python train.py --n_layer=8 --d_model=256 --n_head=2 --n_kv_head=2 --head_dim=128 --d_mlp=704 --vocab_size=2048 --activation="geglu" --norm="rmsnorm" --norm_place="peri" --norm_eps=1e-06 --positions="rope" --rope_base=10000.0 --rope_fraction=1.0 --qk_norm=false --attn_scale=0.0884 --bias="none" --tie_embeddings=true --parallel_block=false --extras=["capped logits"] --init="normal" --init_std_qkv=0.0332 --init_std_o=0.00829 --init_std_up=0.0332 --init_std_down=0.005 --init_out_by_depth=true --optimizer="adamw" --lr=0.00103 --beta1=0.9 --beta2=0.99 --weight_decay=0.41 --lr_head=0.00543 --grad_clip=1.0 --warmup_steps=510 --schedule="wsd" --decay_fraction=1.0 --decay_shape="linear" --final_lr_fraction=0.0 --batch_tokens=[16384, 32768, 65536, 131072] --seq_len=512 --doc_mask=true --train_tokens=190200000 --steps=3785 --dataset="wikipedia_en"
MLP neurons of a small language model. Each row is named by its layer, matrix (gate and up: input weights) and neuron, and shows model dimensions 144-239. Each number is 500 + 25 x the weight over its row's rms, rounded and kept within 0 to 999. Numbers have three digits each. A neuron's up and down rows have the sign that makes its largest values positive.
After each neuron's rows is what it responds to, as a language model described it from the Wikipedia text at the highest values.

L5.gate35:487504527502499503494511528522500487511533464491489515544510478486496495542462487444489487510502478526521496459482484490502491475499491525470499514548501499523543495535539503504481502480488522478487496479502559524461521452500502487548533513508531515510471515537514474473518464487489467513
L5.up35:523499479481493497511521527554487489526510468518482502536513563482470466520498435505542490497459521466507496518501544521513485501480488517505512485544547475518505458539494462498491521506484494509488503501483510515460521469485499446521525513488536472465493549524515491484542429508491497526
Responds to: Institution and body nouns

L3.gate283:485502516507453523483480505545500529481525505447454480523501487484510486525473485477488501474485529455485524480523506504528520502477506535475529533477508479511455514450486476501525491448492425505424533496500513502505500486481501521492532502478518466521448500491490495527560511468506489536
L3.up283:452528491522511524452485493483495507485531491510537478516497488554484447508489530487544514515498516520528502451491511519468536538508471486514478468537513515533537492520525531513480505499470490490529496521517512486490511485463505550519501484484502506555498469511482510471504525456554476485
Responds to: Word-initial M fragment

L3.gate641:467525469510496504517526499483508455490433521506478478531495520524536513476470532540476498486568542543501503514529498481494504476527497480514532498495463488523489477475505542524506498459447464448493530512488482541532494531507529490536481508504536474508478508467484481496521461530510531465
L3.up641:489482504508489509504543484547493507497449501495477425479437481486522492493464544519506521501499487502495459530524511514531529493505539531449513483501470491533493496460499496475530495483533446527511538507514498487460487512504475517484498542491523548493540540476461481529518496503530494527
Responds to: Plural -s suffix

L3.gate147:483506485491473459510491495497513496501476513528550488520477486447500495513523470512473513481480456514496476482509520483473482524540509478477472532501511496502496511468473513493544520500496468501489463495510465451469548522500569512542522525480519487533503457476489525490497506491468474525
L3.up147:503512493484490499551492560499451525551527486529484481446520519520520476500464495436475461501448481547460521518498474503463495502484484542500492546541500447485559456489483505559507484476481512496497522482478516512523498458482463491513505511512529480475523501504513533525485544480509501466
Responds to: Word-initial fragments la/to

L3.gate169:524518544484456459470514480487473470500479458490514480509482489498475523452484490491485509480543463502502499497495488467510508502490487450518496499506525483461493509489503505500482472503489466523558485469517482485497477508513522439438470553479482521523465540505476495499455468497502505528
L3.up169:541506501511433477501465482529498466484450471537474501482506505487484530471538451472505479502538504511474507551510469504490527541487480471532434520501524497494469493510515516522472516470491476493525531501522519519512508502517509500521465513489441479529540497491514478496516514507483493490
Responds to: Clause-opening subject pronouns

L5.gate453:473477498490491455468484494460454475494480466553556468505525485495513511461526500529517505483495557507446483448476502487480540498544502529450459448526518507495514482463467501487506485475454502498481511521521544457484459493476488517500518520522500522487503500464528491500495511554536523514
L5.up453:486512512498483462481493513484486533505480492512512464481550504499503485506497474501490525458509493496535525507458498519474483551510481503521503519505511485508425507512493495532492466490511487485511498486463511542536512506490499484523492477494500472489477503487513473499533498506489531542
Responds to: Geographic location phrases

L3.gate578:497469474509480440447528458495487488509505494478472470496476456487495520502506489473507448578476533501437463507507488550454500456510477495520490454497506499487492558510484475541504484516492478492523529492500504527448509553508482507453492505468463494530458501512529473480488516524510476508
L3.up578:504519533506537492469532467519466465497570515456513562505521515479511525521509482488506463480508516537496531464506584486500472509470487505505528492521497507464538449457506506510502500456487513512494507498453466491487475489512506475506486469485520557463491506484540497501497492536545498525
Responds to: Date month and year parts

L3.gate60:514511537516500515468470564473503486491525476487476480466512506500482503498517456519522510499498516522547478508486483455502576477480522478491532460482488485530487541484493486493505467512535489523474527457471504535492494537506512478520503557515518503475543450482523475446480460558501492482
L3.up60:502501521485526468505507474473497521541526491467472481488491465501536525504511492510447497502533495551488530537482472485493475473497514554477469508570498504504493496537492515529497507554480446499512520507452482515512420499485492563436502507481431473456470474503504501501499503515446493528
Responds to: Calendar year digits

L4.gate337:484526510454504528524563475491514522479473523509538506481461501502480516526480494489521517514499469501501530476473468514501495519469531496493474517512471553516476507490500535495502477479484477473476542471512477539466513508506533491528473469515495522507522529459505496538454554514539484489
L4.up337:534508437455494522485477546483513518517491487470468520443521501495503473508481489507449480451486487465462499486504531506495502509491528502511495500492484502483464480531541470508498488503482506446479492511465541476481528551479509516540533559464487472461492552488482476474463501500495541522
Responds to: Numbers and quantity words

L3.gate235:458500529514504495524514518475521499520519480492505522515500522526524560524535511505479500463500478489500485480526530474506508534488568453488492500455496557496474515527521456517534496507442519497479537490506474511526513550498475505513518545492516543532516491485407456533461483515534494529
L3.up235:497522527485537464499430491502471546473522537494510500498525493481462488495467498458485479508495462476468482500534483561524492513531546529516461460505497526536479476501485489483508521498497517504501540501474517491519458487462506515552488506474490531536511517523502484520481514523486474516
Responds to: Number words and digits

L5.gate558:461461537551497495489509532496487504511549469499543506496511501495466540493498504496531536479503499500479492521480497506484496514493459516505516484490500496506485508489477514542520555508483496513511505467461509479480463501523487486516478463416484494475536492478467543472516438514497499476
L5.up558:513485502542532496525475517530489544498506466528463478495539483481501486499501478467484476471477459518493482474498521506505485471483478518533533515470487466490452492490457505527485536481526514528483513508541504483520514499546486506525486493540525515526501481456517491479527452484506462514
Responds to: Prepositions introducing complements

L5.gate473:470541492474474472484496533508466502511493475553468485531572516470465514505510524498493502544511497489510475524480439515461521508467503514500462493516499480514506546527488487444462545515507470484528485435525466498535503530458496433530466519529510467492481515487473477527494498502492475468
L5.up473:516488519553470521536498485474454469560483489527469520503514488535440465520509518525513473511519469507483525493500451514516469501504526523516521520497503459520481494474471477504482530438459502491525488480521526521509540530504494480470507530472497499528546470502473490530516498505519489542
Responds to: Word-initial "pa" fragment

L5.gate515:476494515484511553503519505493484507486490513485511491508459482525523509470506471512467552494487512491485470490458486516468432530515543521499492496505461565521510526528510509479499519475472507466469514496449494514508480474443513521504512522487524542514525485474452461517539465503465493528
L5.up515:471467542507531496493492465489480462498499521456519477523545510523527482501501477510467470464513472459513477495518476480489523479519543470496455498496468494505529491518491530503487489484472483500470506474449527522527494521454492497522532493491499546498522488524406485500534496490498534495
Responds to: Quantifiers before plural nouns

L4.gate250:500516444473497500494485453527528548516493492525494500464536444503466473534523506471451493497496516497530515506508477463488492518499467530534490496493478514514493507511491513513519500505467509515504481449496474457497539466495530510544492514493501504527462428531519505485507517504493535512
L4.up250:530501492537491470479506493504521533555490465489470486505521513481495532513477517493515486518498482510481527503501467519493503545502473548513454498513510535518480509488482458491465485477487515498497487497454498468528546489485516517507552499439507508510461501498533516518506554467509530519
Responds to: Token "to" (all senses)

L3.gate511:498511498490512488500539537539459512442478492496495518500480503545513534523520534523472496499517519509437516515495524505517530493554492468578503482476476517557485480497547479499527541554529473522489541489525512521542510499518518519487494493438529521507483531483519502498525476475497458517
L3.up511:537465538479523485502493532472510467489533486511486509507490514499457477509467507477495506489521489482514518485491518455521510457501505509484489471505460468496492454485536542493545524530500532551448526504526530478506484482470506475472492518510517511492479504504446515510519470496494516539
Responds to: Accompaniment and agent prepositions

L4.gate630:551504500480521471473526536508494521531474553529540524514486467524442506518489464454547487461474513516497506504504490515492509496480490463510509573507464512501509502490497472561491518508506491508549537456503490503487490495458483544539518467477567507495478537477509542533488477452531501533
L4.up630:514474481518492545513510503488512475489458457485499551548460475523510509509483428527524423490467499494457543513460466493530509475509498500524510533515484514502465483483495494475490483491519483517496478484505498466437474475515510533522491522519548511476491468485516471514509502531509496526
Responds to: Abstract noun suffixes

L5.gate266:518451456486493520481443496470494461476478498462500453478549499450501539488498513532502476520497476517513516503494523497490491455492484495477490506497519477510483515549475516491515519502494485485527515497494534518480524457570506520513525501475519455520500526538480484452528480481481463499
L5.up266:570482493457516482522520483519449508486487532505506521452497511498483518481529491492476480488503457504503474480494497459538498497490523499514484477478527476563515476512538477499534451504551522460541542510484486518515535521503469520545526492494540493523521514504502485498485511489535498452
Responds to: Clause-initial subject pronouns

L3.gate94:471525534492570515511516505492551517492513517510501516516469508471503481500496466482505542513508453508538456480496438506518488489524480466487486520522487505514519502488486491523509473501522495538487501521514474565448509461491516496494504443489549520507457500449506487477462503480524520482
L3.up94:466538521508525525473488520436532513505530503474513475521465492515555498525513471454522507471502480508495464547496473441499486520479490490542529513502517548503501519520497434509513534468507483505498461479460476501497493476504494499478519521533529506514520525423468476517505452500475500505
Responds to: Abstract noun suffixes

L4.gate348:518542489469488488467515536515513530542510499458517498466470475525491541493489525494497499512520477523509521479504467492473521449500495515493461500514481478484554500464486519470496506433504511503498465468478529476466532511528522454442475465514481502495519523502536491490441444549452486510
L4.up348:483516555468530510485479497490531501489529443501500514519520490545509475478557476482513511519519522476491486490500479546518502440493489476452490535521511459519487510473485480508523547506455512495489534493496494495459472536469528483502560472513505471514525435501469493483505518486494513512
Responds to: Date completion tokens

L5.gate390:467503530510491507509488500503499463512482505513485499489474480521480554475524514508453508516512505492525510509493477441513541504513503481503429481490487509568518507510515546492480496481453505475467493484501517502487530504477509486542552503523551530544524531479499468498514519523494526544
L5.up390:494538504533519490495511505482493492487497512513501490478458543456540508531522519541463504484505535490492476495537540481472491500516532498577495525517471498513460471498516551518513482502513506491465537499454517513503482490500514521578503535497496533475506479484482495481476478491465506496
Responds to: Plural noun endings

L3.gate197:514467509487467506476492484497523539516510459503480468521464482511459493497531499494497528500483483519494461501483451513510545517464498492544486500471469495489509441517490513461448489449517540499537482473540500493541481487502507486539469525465515453482500525504485489498487489483494469493
L3.up197:480547451484503473479487521486482473514499508486559497481541498469500516500504476517535505509476512495492543519501471530497518499514508529517472502497512542479458509499490495491517502515484497499524498522504501545508489543495536467542478512542482517503493513494472489571534528540517527478
Responds to: Word-initial fragments of split words

L3.gate560:502500507506488476513517518485497518525517487508527506503510487477511496460486528495491539482471475473504487504517449493465525554507476503493504552497454518490513513466510497546491503458469473470505463469541455486527469465503477515531494480525502528547460513524503494522493476472488496509
L3.up560:531521491540502509503495506541529487546473485527487493507545540510518510505554536499510506463482448471475512489490452488487493538491527480529493555433522510522510485497480524564518521469489480458479514511541491491510501514517511541486461490532464496482480485541441495481481489499471486527
Responds to: Numeric fragments in data

L5.gate283:473510521533537502490515549475509459493573482494507451516501485488484552496493531502510505519512454502492502466489479514551487485480494477472438468535502492503515457498481490497487497468506528540506471508485475500501486489480448461548504511537518464491516474493489503465490468495522471479
L5.up283:484522486506507516521505506539503485492498505522509508539550518544501451521474524545532491484491559489488520483490488538513543526495511498546441487528517516508513523460484491466502506487496522470498459479504519479460521452541504553448498504513498447524524518446504434509451521498515465516
Responds to: Word-completing final pieces

L4.gate655:504510474508502514471509494539519464504521497498504509503465455512472471504511489490510512536501483515504503503518514516513538562430514462509503533472492492486480518532480503453497445498523503512531520494507442502494517537510500519507495482455487487485504499459508471528471476475494484500
L4.up655:502517486497450490525503489504482503528500516480507471468519463483500471490515521566525529476470487507480521457510501529496496471518472507490497558509530498470517512528493516482491520477522485533508523487517491499516505492495445521516474534507501533468495546489499589471490490452516486485
Responds to: Word-initial fragment "pa"

L4.gate309:460496499509450526517518530499522504521506484483508477474467445543478498484493508522515545523507490474499490499480507503495519474490520513448479501495447488474499483490497495480493508502529469466489473483500495528492478482482514520504451501504556585514501511475516508488492519500488484475
L4.up309:502478501527499442466531521535459509516487500514557469479481460478477472583451505531487500509452477556551487499505503481532522501498504513507496512494491525495511481528520488500468517470485488474478505506481485515497515462514476476539493537507546558492498472491504505490518445479479544470
Responds to: Word-initial fragments

L3.gate445:476501517486449480520489490511469493535514502480467530547484512486481535513434498495470543505482453518516513494510501496495536511483496501464455507481502518488496481547497455495507529500483546517483553527480483511493497505509555492517497504504488499514528505468514479497516513479496543471
L3.up445:529496509466516528496520471534513513484454518480501507498516505513439503474461536524503494512532468484492480518513446490475453508492505531532460515531497545508513449498456535522520487432473452465490528532495488508440476478484498475462509484511478474524482491476514487461527455483510504549
Responds to: Institution and competition head nouns

L5.gate650:548517511500496477483504509476502491515515472542567454479485499510460495488499492494502519522491478470503508518525443468530521489467493510492475457482498473494515498508487529487592485541497484471520509488533485512501495488477464522530499488494525507515490475468541490509497492540469505477
L5.up650:511531539511496477482482499491489512483522494495492451451517489527505497472506503493525529499519509500434487517491503460546509510475509472462487521516447464483509521477544495479520543535494470488469486504469496521509484483509500463502499504501533521454539460467509519526506496513508462473
Responds to: Year digits in dates

L4.gate14:472488513485506490496484465504499539469486552488492506525476503452456516463489518492525541539478507487487520459514478506488549451517515504491480492483474446508476474521519512489531536450495490505490509489522491508503534459482527488506483477503522487521551486469507462512473502479506495473
L4.up14:521510467527498515493434463473486532496490518496514494513489494485502466446495480486500474521487481478436524527510484493489478457480516488555516500464532513489456477497532502523456514541459465468506490481463497517475523488490457508475516505504497530530487475505537484468498525516516478482
Responds to: Pronouns and name continuations

L5.gate624:521520497534518472542476473509506489499511474547530516517523481498481508525469529539474529493497464525562533450495526502523515485513521507529489473476516475510528528467436503524508514479493488482456525452535497537501473474491489471522524494478534483528567499468501493527510484511518482526
L5.up624:501504476468511501500456523484504499466519505457525506521473541513474542518526537513474549483508564481531474518513511493494440515521500509487491499514499451541531493529544527515519511494512472514576490474548475489465496481490525511490489523503557486495480478464477487536464504499503535475
Responds to: Digits inside numbers

L4.gate359:503537495511467493531509474486480533493495507479475503502501496467475589448465547491519507501484527485493522535486463501513513523475503538477482494509452548512481550512505471501533502495522505462477522444463462470450525508466554455491513501503513527485473508484525493486506483518496517542
L4.up359:462498479516511512478520510508464503523489503497508493497469502472541509517494514524439474507489500557477519503510502454465492469548521502526478489501471482541471489479521518509501486459471465503499456533489519472528528494491512489484529523493508533500487523504443566479510472499494525468
Responds to: Plural subject markers

L5.gate151:511483492453500468492458498513516532495499470493493482493513487521527534519483519478447490502517541545527509462486479497478535528479490490506486550512524513464509506493493485494506519494487458512492498481519526538525499491461511465522502467462481516528494519526483494513490470475523473456
L5.up151:513532492505471472508492502524481548502495466547469478525503487510540471506511497522512482486549506502528523508479544520473522498544481499523486553470539514506459499503503511494495501525468547500516473484543443562515493475486545514494534526473468530488494522487487520512472508461488522487
Responds to: Mid-word name fragments

L3.gate697:474494516499455499522512474513557511495516488502503494492472459547499452503534518507525510527521516488527473505513457508469554500470592480542498541490492514482487448507490544492459536492485511510492500521454536487478481494499548468505525501521496522497494469498480444496431468480468478548
L3.up697:487508502517520464526530549514469479477496491500442478490500503510507461498520531503531505510495521508487486535505492491515482530488527529489490487530512468515511443512495515478520466553498507548494540505489507497503490483469492506499539539481462520469516519499499482473533483469509489496
Responds to: Odd word-piece fragments

L4.gate26:523512486441513504485542542522518440501495498482509494513503495504480461543509501450531533486509490468477505474540485462471520476488507483514452475491504482515530473504539459477544468502486522484531478526467537527518497482504464498504517488553544499486482493449522439502500450548529487439
L4.up26:481462463480478509519503437505473484479537495461488457494453503524490509463468482499503528486503533509480499497510484495483562465503481509446499522484522458495476523493463492500506525486488504518503489495506482459468516531477492512446481485500476505481527537485468536483475513505469459481
Responds to: Year and country-name endings

L5.gate112:505490491531462495506470516499504498528489481442498469452529491499517482474541527504504515529496542475478479536500480510512504515507516544515479519536516466489503485465481498499509495508501469506549439495499510545499497525539489493493495454473480494481503534530479527486477475486526478474
L5.up112:556516504513502496530481555513485505497534444490535482465472515488529513513485556503501498511504503497512482515484513553466505531500509537542473500539535517524494482515446492522508478468483492504500467496501497532483469452550535503543493526508505511491502548516502514511471483474422448511
Responds to: Split word-initial p

L4.gate373:532507515532464492493538542523498497504527465506509493506502460475549490465485493495500521494507483503485476505507466485467551529472515480497528541453500518496505523486504497422483504496504490468473547503538486491480465513499543525477443485506494508520488531501494532517489475461480503521
L4.up373:480492465510480495510525511483523552476515489491503527492505518519487451489514504481524494454496467481509503497496529475489499525452526497518454504548484522520483468510500504485538455461530523494471499501534548467465490526465507517502469494544498478492499528476502509485459496447521514535
Responds to: Word-opening syllable fragments